Part of a small language model's weights.
Architecture: no biases in attention or MLP, untied embeddings.
Training: a variant of Adam for these matrices, 613M tokens, 5279 steps.
MLP neurons of a small language model. Each row is named by its layer, matrix (gate and up: input weights) and neuron, and shows model dimensions 128-255. Each number is 500 + 25 x the weight over its row's rms, rounded and kept within 0 to 999. Numbers have three digits each. A neuron's up and down rows have the sign that makes its largest values positive.
A block is one neuron, or neurons of one layer that tend to fire together. After each block is what it responds to, as a language model described it from the Wikipedia text at the highest values.

L4.gate11:476501539504532520495542531501517492501462494490485511495545491537469518490425527482503494510481488480472506514496470501514482516510492483463527525502511478525487542522489527475498467540478522495501522466476477472495467532476565475456488527475515490458472529478483461480495465455483509497506512482478522475499528466448498517492531512495494517476477508516505489523538500460510493475492
L4.up11:495509488508514447490537521515492519457494520489516510522475495471512508472504488482477506500477514472501487496517475515467509475460508492536506534497512520508487474492483512440426529506522527532529497503492477510525501504467507493443462492467529528512474502527480504461487486487523497534466564489527458508494495490514483552515517535502509486487451499501499515458445499477515535506502
L4.gate18:525513498543513464537547498528484528500494501546478532537477488486467471487510524518501518510490498518508561461505497504480499489509505515506556475471527438496522475528518507466491546488449478522515547534485513514480508476510469521525493470497480459510515508488523510488576484487502512469467480472518457492462480560482511511475482523525487520520481478475490510518521508529455506498519
L4.up18:443501438478518482454495498503469507518467481530523496533505506510477517500542522512511519504562529527518514490480511516539484515545530550491473490485521487512529473501465515491487495488528492515510506490497478512518557518481510544508495525454450491486545532513514489502480494556557504482492469504489519501493586500524453538475498515526474490496512528457501488503509466532513479492517
L4.gate31:496475471521503509492474514492501503529517498507478542489497516563468500490481467522487510522491506547503503469481467515477462524530491515498514468501467534525528524516539508517504480518488520514498507452499537508453509464475490442482497496511515491468458494474479527482523486540449515460464470494514502510509582510471470546537505521520463474524464524506462484491524505498498468507467
L4.up31:491485491527505476476471555488504495504516531520515486479533464458515472489514506479557497463455505483524516471465488445484512511518511507496522534509507507527521511536517521517504529511496507501468534501501487525455499531514509495521507439505509459475519484480501505498485485476485490520497466504458529455466511493503503495551497519460484501499467467522512518521499487477519477491499
L4.gate61:500486513469518503487473517533557487540499483468467497499488527541551524486506470507496504507536487521512517505463517516516512468514509524490476504479492557489528470501490527534502556505555474497495476441510521500500438507487511498522497469514531452507520490534518463472495464490468474541482523484506505492469473477459527500518501455508490501503465498498479495442493489528437549483510
L4.up61:448486467518481490502495503504475513500516456480474502480491476519537503510525516512514558488502476498477496495508526494534503515498537504485546533523461492495520489482517564491489500489515491506468469502571489482528503443492502463472506473499496484532469510496509514522522493461515489504544508518483476499518521509475478478514468506547483536498484505443517504467466512473478453480497
L4.gate171:473510559517507459468518537505518524492474543490482488490489478532483514480501474473514470470462479520481489516496477501474525488495505487476489507473513513544495523464490427530531504532436506511512474444497463514564536509518480476462518503491500503470510469480486494485482513455516534469493544521533507527528532512502495517533518553477493465506490532480431480544486487516541489539484
L4.up171:509507504554472461485488485507472516480464517501497535588512462508465524504506480484468462483495488528482499483495485524470532493520508501502507519480495538500471478532513494538498500526505525499473462474467505516505505457485517509489483504469545505510476497509504506469466486503512472477503503513485527520515533521480475495501507510482544520466451523515485502495503523479470515529472
L4.gate235:457504482475485525493517494475524459503487490484494495519502497513531496511406523530496492464552506488461465466572513493532533495488490455463537501508472456516518483450502504493472449484481496507503496461507502484535469498482517482511499485531538482498556511480482525488454490505520515462509503499481485519513559486509488446503483506467490517508514480448523474479491523510533530503514
L4.up235:484515520516504477464493507523483516524497484443484469481504446509497482462493506508489503518520521473483499542526536539473522539511502511532494485523507505507493540447492478485510507472536503501504499508495494524519486464494514501518489454505527495525475543545497490493523522497471495550448493522462496485524494500485516464493477556484502483523511505496487474487524507457512509513471
L4.gate299:496536496516508539512475518482470477494477467495477497446511542497525485468542494484509445512500535525501529540475503523509514541498503491482500495481527489487507483498507476491485518517475494548497490481460506494471520474522517489472471501548514490532461482533492482471433491531521540526496504530452489495523487488513466530483503483488524490478485565469471483494480470497483496495495
L4.up299:488534496521462490483522488501484519468492498535532514489520521465508510506550494491474517513512527501482523497516550500503511491503517498486510502499543523517504501495526510482530488487474498552499498494486549489495520429485516485505500496475482484519493512483506481487528512515499494495468466519490465480521475498487479473471431494502493478482428520460471446487472501506487466502514
L4.gate313:550482494487492479518472481477469467494450493504462562506472527538494520441511492473470501520517471506457509514534490550511497489491478505473523527500530529493513489490509461468503542493537444510519515484464533498524510513513464473511509491496496445466502477492481489483498464521494495491488505485510511558495559444491477505510557483495495510511491509455453466478487483531506513486482
L4.up313:494490505492484519477524472479487502516470502491470482511454519543515521535543479509499508498504502518528493529541535547502441514471509552509482498506515527512491482498527511461517495481493506526456465500505531554534533499504522496484491458468531476477460535529457509510513505446527504487467463488497511492451490490482475476490508457510472495504475503495504485496469509457489504493519
L4.gate314:505502492507492505504514535478533470474462508475487522507523514530449515525456524525515497509531514544506532475479486473514452477506470548498509481509499494532535541507497472509499487534504509514523500481503520543522514513487508502536489500519519473472494507545474438452485486508512447505452529507542454483509535457477459549480523480486500509474481482483497468452544503499522521418469
L4.up314:479492508511519480526470513511477551467490515484497516468487484471485459529483523514470489514505494506488531489505515483501451558521491503491489473489478494491473514454495497488508494487461491510504507499504520495506488498454460487469507521519499518484523516487481500460485512502516507486495511474525506551462548540475525521474512529468529495498484528486494449426492497479488505500456
L4.gate316:480523500503502472554475504454481492436467499530508501480534492501527532468498448476542474492443503456519519498481521531523542538505513512447492529485514540539475468486505498501502476532453515539488509489505500502464540486469521490494518516492501451481471503474491499487479517505500511498491521525475493519500508503531483448479543497466472511470501476454539506483514477524516498460515
L4.up316:482455512545530527532527506466519511501488464519459481553499511514511494544457516497535501526494512516490524501504466545516481517500487520521523538511510508512503545484493526494514524470489468544514498476495562528456514510480473510516422504504489499520521471491484481487510470507515536535498467500458497489511569481458499494533509512524474472507504548508533510456522469497503513491485
L4.gate343:473510491553529482488509512487508500500500502504493463472483487534503519521500493489495520526512467514536534480521484555500525511480499528466527480493489483515512488524511500499500519507453517509525473506515482499509531527461520464465487433455490523496487489516432433462520496510509498509486546499498472492492487506467485520499559470512439466453475507524518507506492486498511513501485
L4.up343:484521483455531507511482450514504505533479470478520488483498537495486501482468537528504539487470539453533507484509588501492516501490502486465541490530502494462512501520533511530521544496512469503502489490544509495523504543512534499494505486497506499521520511513497489490475492467484482529538502420484490543525560528486525504511511495497468527501482462478476516497460516467481448481515
L4.gate398:486493519514481501502475502498489500489512489517492480479496466488479530528492497494541504473481478491506483465521497520490510473501503495576506497533529485533573486490504522490516491544487467512517487509518511549511503489502490532447479438531493487487532493475539458494519500480528491505511529503473479511475527444526523474538519520523506470474534463517471496484573480485501518465472
L4.up398:473517559539510478509534525505496549470496501495465477548502467520498503489515546488507471549516507503431503490498509509496524499505462508493478535482532521514495555503497473496490460519489499497484518497465463531517514501510499473546497505503468484491499442543501489537504557503483519560478531484535470501482552490458524519530509544545505483442506523465507485455479527498517489526480
L4.gate496:536525502501505552539487486471530464505523520532471498477484503502503533509474504488490503457505545528482466482493524524457502490509506464491491526438477499486516474484502490538528477525525525541498522447478500516510496509515479468506500442488498497504495520485448470515479532492536542496523484508457522467529484511504528495468525525526506482518513501485544468493537481527525467486531
L4.up496:518503487460443517540450499495490478529504450518473471484497509463512483530500459514514489484473480496521485502453506548508509522514492497485492526507528430490427505508549481549561495496468473499545532474524487502472498521525544518498533513493539518552499475463474511499529526503507475467519498510532454483547494502525521488494520508517527480513457504509529509498513485488542471491506
L4.gate519:498451522489512501453520495497515543519473485550505504484448484537497535517506545508487508550533471499489509486478520453543511505507483502493515475518466470508530518501515507470515549473471482527488470461438490512489531497483519492495479500482517475510467469489498537480470520529454480497500499503470520566477489510457527496501564514441537490534471541495493507491475462492537507504510
L4.up519:509495505469476486506535477466471534495468475483500474519512522509537512492492496560514487494463464525509548547488452515495445485527523475497484519467454520505477498503490546502524463493487509507460526474501511481499497501481519511541494504522480475524484517544498537525523468554519457499492472536495493503514489524498494539490496515500502555517458497496527510529487492486502438453524
L4.gate537:484502481465445507473492522524487539529481493508517490541488444498529483498476499535481509509475487512468504491459520548471518506531504517486482466481535487515503499522495515503536484555525485518519446482474501542475531455484507498510519525461481519515466490516477465445494525484511509486463516534515464480561476489490494464495547455518485525506509492496461435499541498484555467486492
L4.up537:513495516540496503532533506479432495478527504458483539505465473478523520514499472509527440484509528518500474531506548485485511488493550532453490552497510461487467490483569501544524488521522500541507494462502496535484519494483524507470440448490528484533504514529467461490504492456501475468499525517535513470485478518452483489517499493483523480518507513449511518511501522478514476527498
L4.gate637:498533507486512473528510500482473480523471449491512456525497479516527529543521467491465471482503491500517495536486523498513497510479483528448534472520498538479490497510554498523494477522523487470514477459503508527547483488475550485503531492470485499520512495523501465496500498524481523500496562494503482539461510499492510486497559519520434510487458513485505469534473530473479521499466
L4.up637:494498486478475524535502501514494552472495526465485513494520495508539515501548564522484477522554496501506491547501471552475457522500490519478542494518502504492492527495500507524539520469516515514515493507494474490540506465487488459459483465542493493472436506459495528491470548526518496519480518468525484520506495508502508505482522466465541479521510489524490489542536503525463495527507
Mid-word suffix completion

L7.gate544:507463530463483484487529522484505508506534486497506517505502510554534520489476539522472491465500458521518511503542494499477503474562509502473533459490554481510522497544517467472513549535522465465502497481501477492504487511506459445502487515475519466479514503489492469459483468505494511542456512454438506563485475537499493521471532500489458505464490486480478494505510503483485529531494
L7.up544:494496495502522529482456514475497489512496517474487454499480474486492522487529502472468514532493536442482492436544517501516451478472497485515468515556548473517496510505510502484477490482499460510489504517528521467519481509539500506498508455518465511477523471493484466484498510555501488534466453439542483491532517481478495477473503492494488487488501536505529549536499477528476502518492
Verb stems before inflections

L3.gate71:504527485498500531509536501500477501519494508481507512505507503546504514497506488489510515493477470462467525505488441520503498525421511512533528485531459555486486512516527501534473506493517510494522516464488502487494468499511454475518476498474469477512473485535443508472532499473501493531464492514520449471504461505516500483507506509518491492508543437459501507498496491545519468499527
L3.up71:507495514525475499511534453552483488518489482535512487530482525516499536496554476507473557517496483536513517499499458473522503518500534507503508490475492483492525484487500470452505519464463529506513529530525493459469489517443490480464542506514483463513493478460474473513511520513435528463527498504465464526513526514506504529461485517521484512456511518478481548525500524487493520485498
L3.gate299:436531491538478470507529517463521459484456489474480481507521478515517535479508525543431488501515524476521560520455501531487480489465479502530549500495505495505516510507510507503494526471538517445489526502464482532463522491523480455500511475478487522504497485546467512465534481483457478485509489515549481510493534491474483499500499487537508545505472475471493489480501512498496544481488
L3.up299:485502482488488538539457486484491524530510500492490498445501477522506513541538463483502538447505508453495496498503475507493544503505512492455491507511474506487503499476509508512514469508524472505527482488529508466473497515510484524512503531487484458524495501526504520482552489513479489525502540472456466464500510504524545505483518448482513472496541495543514485515492518474502497480493
L3.gate612:506489495515460478513502521562511521484477509527470496491501503508494502498540488495491502479513486502491515522512466481501497494478441523526560476490530473496478497509502482526498500490505509514490518489471469488475507499459411484499518564471424450506488507473484476499520536520493465520501476498527516484496471500507513480504486482573513425516547497516512472529448515459533509485557
L3.up612:520489501492495425494550520500525524480474498462445463505477515541541492510521515503463543510501515520479455512551485493512527501476461517501536523523501504530500528504537490459475501487465499473511450471472476521525542540492473492479503523475528502478502492499495513446441500499514519526426507454529513525497503460495504508533515514520515529520515492497478532524475511473481515510505
L3.gate671:493509492459567504500461469509501497539487466493511488472504512522515506506480496491512505498502504501495545463485500489537476461496522518508538482493525511522480517504507486498482508518496478512517534528480472475486478499508464478479505481466490452505483504543454504480509512505534484493471467534509506467542453508529509495509485434507540493513471521481503497531522481479538503466573
L3.up671:463520491503552474494510465505519506522504463547516511506494499577506532506462485511517487487511520525467527498465503448454537493446485514483528473495567509539486539489484499475471496486515495461473493492475519527534516493489458501517517504499471464495514535498501488488543542503472466461506509470471491521480496482515477489531512501530535485517514540485449451487486531489491512539552
Split pronoun word endings

L4.gate115:430565496548504513478454508509500535517467508463500477481490482508518513481464490515499500471571490515496529523483483490516460486484474493476540461470483522480518509480478512513488498516457499486516479516463476507531500466491476467485494442498488466492497479522492476499475503531491513488475530488501463482500496495505478524502500506535489479488476521468515490478528473528531497501514
L4.up115:514501462498472526501532520513503478558482531484486484519499523486493527475498529529521465529484560554496503535459485474493467494467496514524478457503547493507505517495528506491504463505529529486532473495454531511511446506495489533474523531508496477447460478493460506527504478480536489453501464497519492562486499526480504550503521496502495527537474461486495510470528498500509526528487
L4.gate124:461517483526486525516518474511466502487466537491521494503496498573458509509539466488490484511467493465555554500482508524494493463456495496485497482504504483485514491480479535495486515523522496523541542465490502504486478503478479449491482460463511492523486482491481484501562550486470548491459492527517476480474480479495485509479476476492487520462510478517503503480526472490514521478511
L4.up124:497508533477503502491477545506510516538473533462488511490538500503520494542528529497479494509492492493514500507511525515529511510480503495540473497512476485508576429519521502539500539499533489522508511490457482501524458508460477497534525477452522525530461514473472523489509470491501480454478535488490468496533441510499498508475488499518461484469472491494511509516493522475438527504546
L4.gate169:519491456523478526493478510523481496517488510518503531476525491466504484500463487497492493490485482501511496523480479486526484506501513497493511497482481495482478495491504523512497477479514537463486504478543471528527488498482521468494467511488498478524495483489513480510492475481485489509506484482461517504541551528505474462453448471491496510576482523469510485497538504517513512460512
L4.up169:487498450449484494511497533536488515527497530515519474514504522517524472520508464494514505509485540470482492500474506485510490533499502504512547486531483497520527510499500526482493486498503525539499471484498534506522472500494459472503525442497525467556479502499501547450473534501487484463460525481485501525469553523541504532491488527474478541486534511463489495480524500500503478524539
L4.gate190:490468470516488519514500514577493535463532512517516453493474488479498501505478547514499522479462524520476502547497533561508528508495545515586474471560482500478489511488484506505507534491509492492504517505500479514525520486494498441516498501515509514490490503522515474495483520489530516511458506463477478478528511509526474482511532492500478533459493488541464464507494495475530545478534
L4.up190:501513477511535497458467495511489432469527541505499522502500517462523458520523532478527487482508540486531523472476530514519506457514516491498521513515533469481548522506511516483475539524532491493492464513517496515501465540505470487520524480495520503509533510503478495493465504459508500453525501484473490512466527476517520495520520489406510497548521510514491473525497519501498532470521
L4.gate213:526479481463480506532485488536477485499508492511494458494495495568491499510459499471457499511463501508495513448502496493501501465521521515473527524537514530494469536509503498509518486504522501465526484493472488535504518490515470521507522520527489465444536471514504451530509491481519470475504461533551528516474526481523472532502525477493463475500500517545517500463512501482498544479549
L4.up213:489535497501501492523464490542504517504514534489491470488535483464514479543475548508474501533507555498486515482523563513500459454484524487524461519516525521508490497486541502490510483503499529514512475536523511526500507490459514489527554505537522543504465513520475579479517483482489506474502479472501494495461474499541492492505515512492507520505448484528437517528520471497504501517460
L4.gate216:562485505482505473495481496494472492497513554490474498496480495531485460533512488570523508483428508493486504522493510506508480460442519488494495509518526482505544491548483451487486477525520544517525524516481499477513495486452485492484477524509483454489500466505498490507473491512520519518518516532457490492506470504536514547466525502518521460516527537457463486520525455522488502493533
L4.up216:515520469475514527563493499514477529551457536491523485528494518489495511537529527497485456480500462518489474481499488483523491496530494484469472532520561495529595521532499510481479493482481539513541460474477521525487451511496503478487474465471498517503516506523507485533500519496484485524474506480545510521531508478521464538459478557499501516486488492525549492572506507511496495489478
L4.gate241:516530496491499469472510472540489513546481486511482517529436481551456533476526481502509433475511472495509503478506491507486481524470507535493502491494488519496560463476530484538528487493505494515513488470480520490455538516551537541509495525465491470509498497518487515524515476439521541530524468478486500529543490532550520460509510504467501474507495539482485449499487459505500518513521
L4.up241:486447489492496473497523510518509518468494501523475485546496476502485488508511532495528522492501523475485447487519524496467483455505514506495480531567485485521566515512564553520547509483512484478505507515484455490493497504469457517518456508512508512542482492486514517517477484483515498505482522499502532504470463524494502517508465472511528502528552424506502528492512488500478508498503
L4.gate295:506529500491492515480529514560503485548494495471508510518457454498503527520515495544437519517512519460501528487531522487517486520482456474486519465509507488495562467563453454538489530514503525481554482501514468495483524432473468492490502498499474513476444477503503451480522511474476471503514516514521524512463454474534506502495481467504496489496468510523485514471498467478555500498500
L4.up295:496503491511493491523520501526506496521523496537469503510464468482530488525478500504510516456527487479504497484480538460498443537524499493458489535488475524484504458475483517476519522488511510505502497498463528486483508464511478527512512467530550477473491504508462453533496519512504554499484515500458471486484514489541496514498485567513471528540463523523500509525471442502490490483496
L4.gate324:501509502514484468483523488539486485497465537500467500507467503517501474463532493459490452478489535473475562458487528519459494465488495518472500516444486490492499493488553497532511483483488503514522515515539481525489498476475503498485499482506517516521445487496484504479540533480489525484472514539470485517498480531496453526512492515464526469507525498490516493448519529503519518520487
L4.up324:532518469487476513481499477507483509515552522502523498461520520562505522535455496457499511534515523498507484523556505522493501456438472495501487477475539461504530520496502536522541517481482491494526514497483496481477482460525489533471494506500453491511480500461449543521511540509500533500498508512478475548521509516538521500511480515511464485460482493478505511494498487511491447483526
L4.gate328:519486460468514536493497518510501523558503524520502541487511496528507479497472511515470510457539499503493515490524511478528488525479509506522529504526509508526492487509485520471521506475522495450531485519479527518463470544517538489562517503503486502485492497522502540508484460499467520475483493471455488535523482460496502491498513470502493511539468528521513495528509473463478517524480
L4.up328:511536514523481494530489512509503488501439526477493506510500517441489511525473489471493499532508486469494471477509484475499511467516522500506489504530498535491495476500491491484480518475511535477502531507469493475507509486499516521468491477440494546525498484511485542465523513448471512507467487450501526493502532512473502497479484494513517508487511544505517467488464510497471493524499
L4.gate342:519514492509480508513467497497494453492455574504515492530519507464512510457438516519517463481487536435524494479461545510514518505503542497501551512516509544498520524503520466541493508528523517484505501505497495462515476465523505511530508461498540500470467481525479515493533486506438498535484495506496488489465520489484501531529492488470507508480494507502499529483506467517444549484509
L4.up342:497525494466497488520486496500497501461503512533496490473521497513492475509509531461534520520481509492514501498506509514461518525473491530483557502493490492512489494476507465489500523517479526505491493504513470537510492508484516450530460484466498484473471539475499508492524442477476469481491513476525528490438513505505478548509458477540498486495532508492467472429517514504549457486512
L4.gate362:509544468489495500501465512506452519540500516491489480503517491523544528506510526531461492469472495513483518471467550517502530483480473459508491480503523528490481527503489460482474482540457466492526495502503488499514540479468509478526575486509497497492531495528512539474521527521500529491481533501494491512545500480532532491513522447531481515474469501465471483523532495532537532493488
L4.up362:508540482540483499476487501486480487476546484501508515534455511498508495483500486510513475532540492531533500545532496518515490498509549500495514512519493488495484501476539511481539495536522500509507495492537488502498507515475501468492494494502512532516496506486496496504506450489543474462480491474536469503472496510499490507515520484488527494493474449501533476507508539451519527501528
L4.gate551:517483518505500507452489473546502492491478525495519522458500521523481527509508540483493489517489525523522539529472488532493470471470506492529530482512522481441498499488469462517497482493482483457509533455468505527439549500473474471528535506497496505479564479500496500488526519489535483491471463467497505486490484465492525466526530496472530491473495486509464490474533489491460502480500
L4.up551:484469509479483516494544511481489505544556483526521474483464527498479507533511482482507487523499488512498503482455447518510486508469430513479470500499513474498535499450523501510479553463494535478507508501520479489487548527500485501480557499512453558504462496477456505479522526523474462476458522502534489521470480501512498546517500534534524513494455503472481487474518510487509491457520
L4.gate577:502525511506475496498474514494481490488485530504528548487457479497498483473481512477500474492517515470546502549528505492486448497488461509505516535536498473483485507509513509533534473499551489506523540448492492535512530454502487455498504521490480474529513497458524511556515545470529481505516533499480493452494492464517537461508501502457472503551511461551465507476511498518474533518478
L4.up577:490453493480497504492500542526483540507486460482482512481493519487545493471499546499517468473476507527543495507496483477472499539487481485520506503539491465486486474487481521493562464518512520526542497509537491509516492482471525482511512567534499463503513514484551488555508483435522483507489484501518484468504471531496503498462548552503491512522488503515546461465478509502463518497533
L4.gate633:483542514522512487520497502534478482487491506516533521511503511508477499487488482518490486465507487475539520516497508503482516517518519465494510454516513495513488491548473455516491510522503505507503451512497520525503521468523537514500529476509526484509499501538473509468511519493514543484538518519504526486516481485529538466539576504489495514503474511471495504474481486510543529542532
L4.up633:504553491480529491478438480511490512471492548497512470474463508498490480509467522523488504543511550512540471548540535533485514532521495480529527461492490490500481538505508514533461493499499525484515470501513563506491461527483533498481510535519492490545485495510501501505507477465536481460454497497502518534485507511525536489469491470506515500496519536518479478455497506466515493479469
L4.gate657:511506526483538447492503438529499465551536520510496554456523531568502498544465487547484488472445535505500523539497497488490449460492448471550484435472495524539468491525500490517515487504510501500524561512516504524463528512484517494526494492482519515495500514515458457534480462476532511515474530477476512547500484484523496518500475517512506512499494521533502491534504476493458469477556
L4.up657:504458480491550501516499539511491488513505501478501504506482538483485495509519483481547519527488509538507492479513547477548496517480522495544543499534487483497488543497482537559475499499518514483502498516463482494486550465499505437511524475484509493487521478495541490492523509506505513502524490468491469481519526497489516489520494501511526488509539474522503547462486473479495524490497
Partitive "of" after quantifiers

L3.gate310:491468483508476463483515509487522535522522478517502493502520514515508508511519510502480470531489488494536514492462484518533508523496495531507558475524474508506507534485546476482507512548502503551470513467471474511490497432506440437493534497465450496528516499527482492514526532523522444496487470480528499491510474493518461494476552499468502479500526464512462545512478506527518542468574
L3.up310:486474475525504521525568520516514505471546507498476508591524491509527532513511468478501513510528476496471493531517479500463486530476486492499481526479471501515493497489502498493471506489499545511520478513518479487527473463485523484471481499492532501511503464492511493542494470466540500493462454509513472515444524527477490497458485460518464524505489514512502476512510469469482542491486
L3.gate405:451503543486472497482463490503481494495485478463504461494489498519498521467491496517501522522490511494509481498478458520479487486491541446514517461481507530520485549441462498479529490471498528536481521459476477500528507522542544510482507520430504490514488512481489502473474506536508497524486469513516451456528505487487483478534517491497486493488493551505487531520502481540505500522492
L3.up405:468515503511532493472513533505501531533482465488550515556480511480502493516523486542551469480490478491537468472514481507516420496543531479494521483527503499510462467545472493511479523471512511527508496506499494542539542515488527498561498500461500497508527486495498505524507539489498535530487512488534507482523536499471504431544517501503518543510510510502484538520508512522501507520478
L3.gate550:477480517527535468475483466505525517519533496467467478525505473506507528503502518513483505476526481488529522502479546510486520501508524473505540493521503483518495511509520551508492530512525487499504503466482484511534492534529512523493547477504450524526495475504451483498514494499527503517533490526487497515505498517527486535485499510521472480517458463475504472523527441536488473484488
L3.up550:471476477490485521477497498447501469492511541504529504518489510523540484444512509508460526489515528504500467471512500512499503498458522498511540471539530513521521465529500441505491511476491526518501490499515482529476477523507470501507501474442485507459499494502534500504518489564497482514483506485523533511472509521469547527499534502503478440493487486503520514482452492521493500514472
L3.gate581:486474509496490472490521527472456488518499524485484518504484477514472480455434570522478500508515500489496558544533505509496480515486543479494495467479517494504470510511476535502502481404544499478496501470480500509480496480500507484539477519504495498530541495540479505493460531526508485534479480499509503484496526537454495493515443509527461509484528467472470520475505483471491463499502
L3.up581:513450510515547504484562483505502549501510476518487518470518485482527480495514482502517480510492453510538500510493552535472565500515473472503507482511521500525467514501510491534503493483516429496554503479492503506486504517480543523502513510495527498528500469502498440512481464463542535502440504542516489502474487545549511499517535483485541532509502483474508529455511517523494511528488
Word-final suffix completions

L7.gate443:484496476510547468492468501549503505466506546525465494529526473479493516495515533517484515473511514487510489469483483532499455464494479510464519534485457509517501532476478479510486487528530505476475518512515481552499515479512512522498472561493504484516509498474545494465478472542418491456501477486445522530527490458513477473485512516500519512455505496532502449518492476549503498525529
L7.up443:493466537536513466516496523485488497466509444505536521505523504478472517492516516471547465494486531462459522479442501543458512501538530518503505472484552531530498511515503484504472523462509485508510458523516528472504523505531475524513510507480546491464448486428470488503472503474561467519495493467497517495536487489493503502481478524490481475479457483518489506484492480454482501520486
"One of" partitive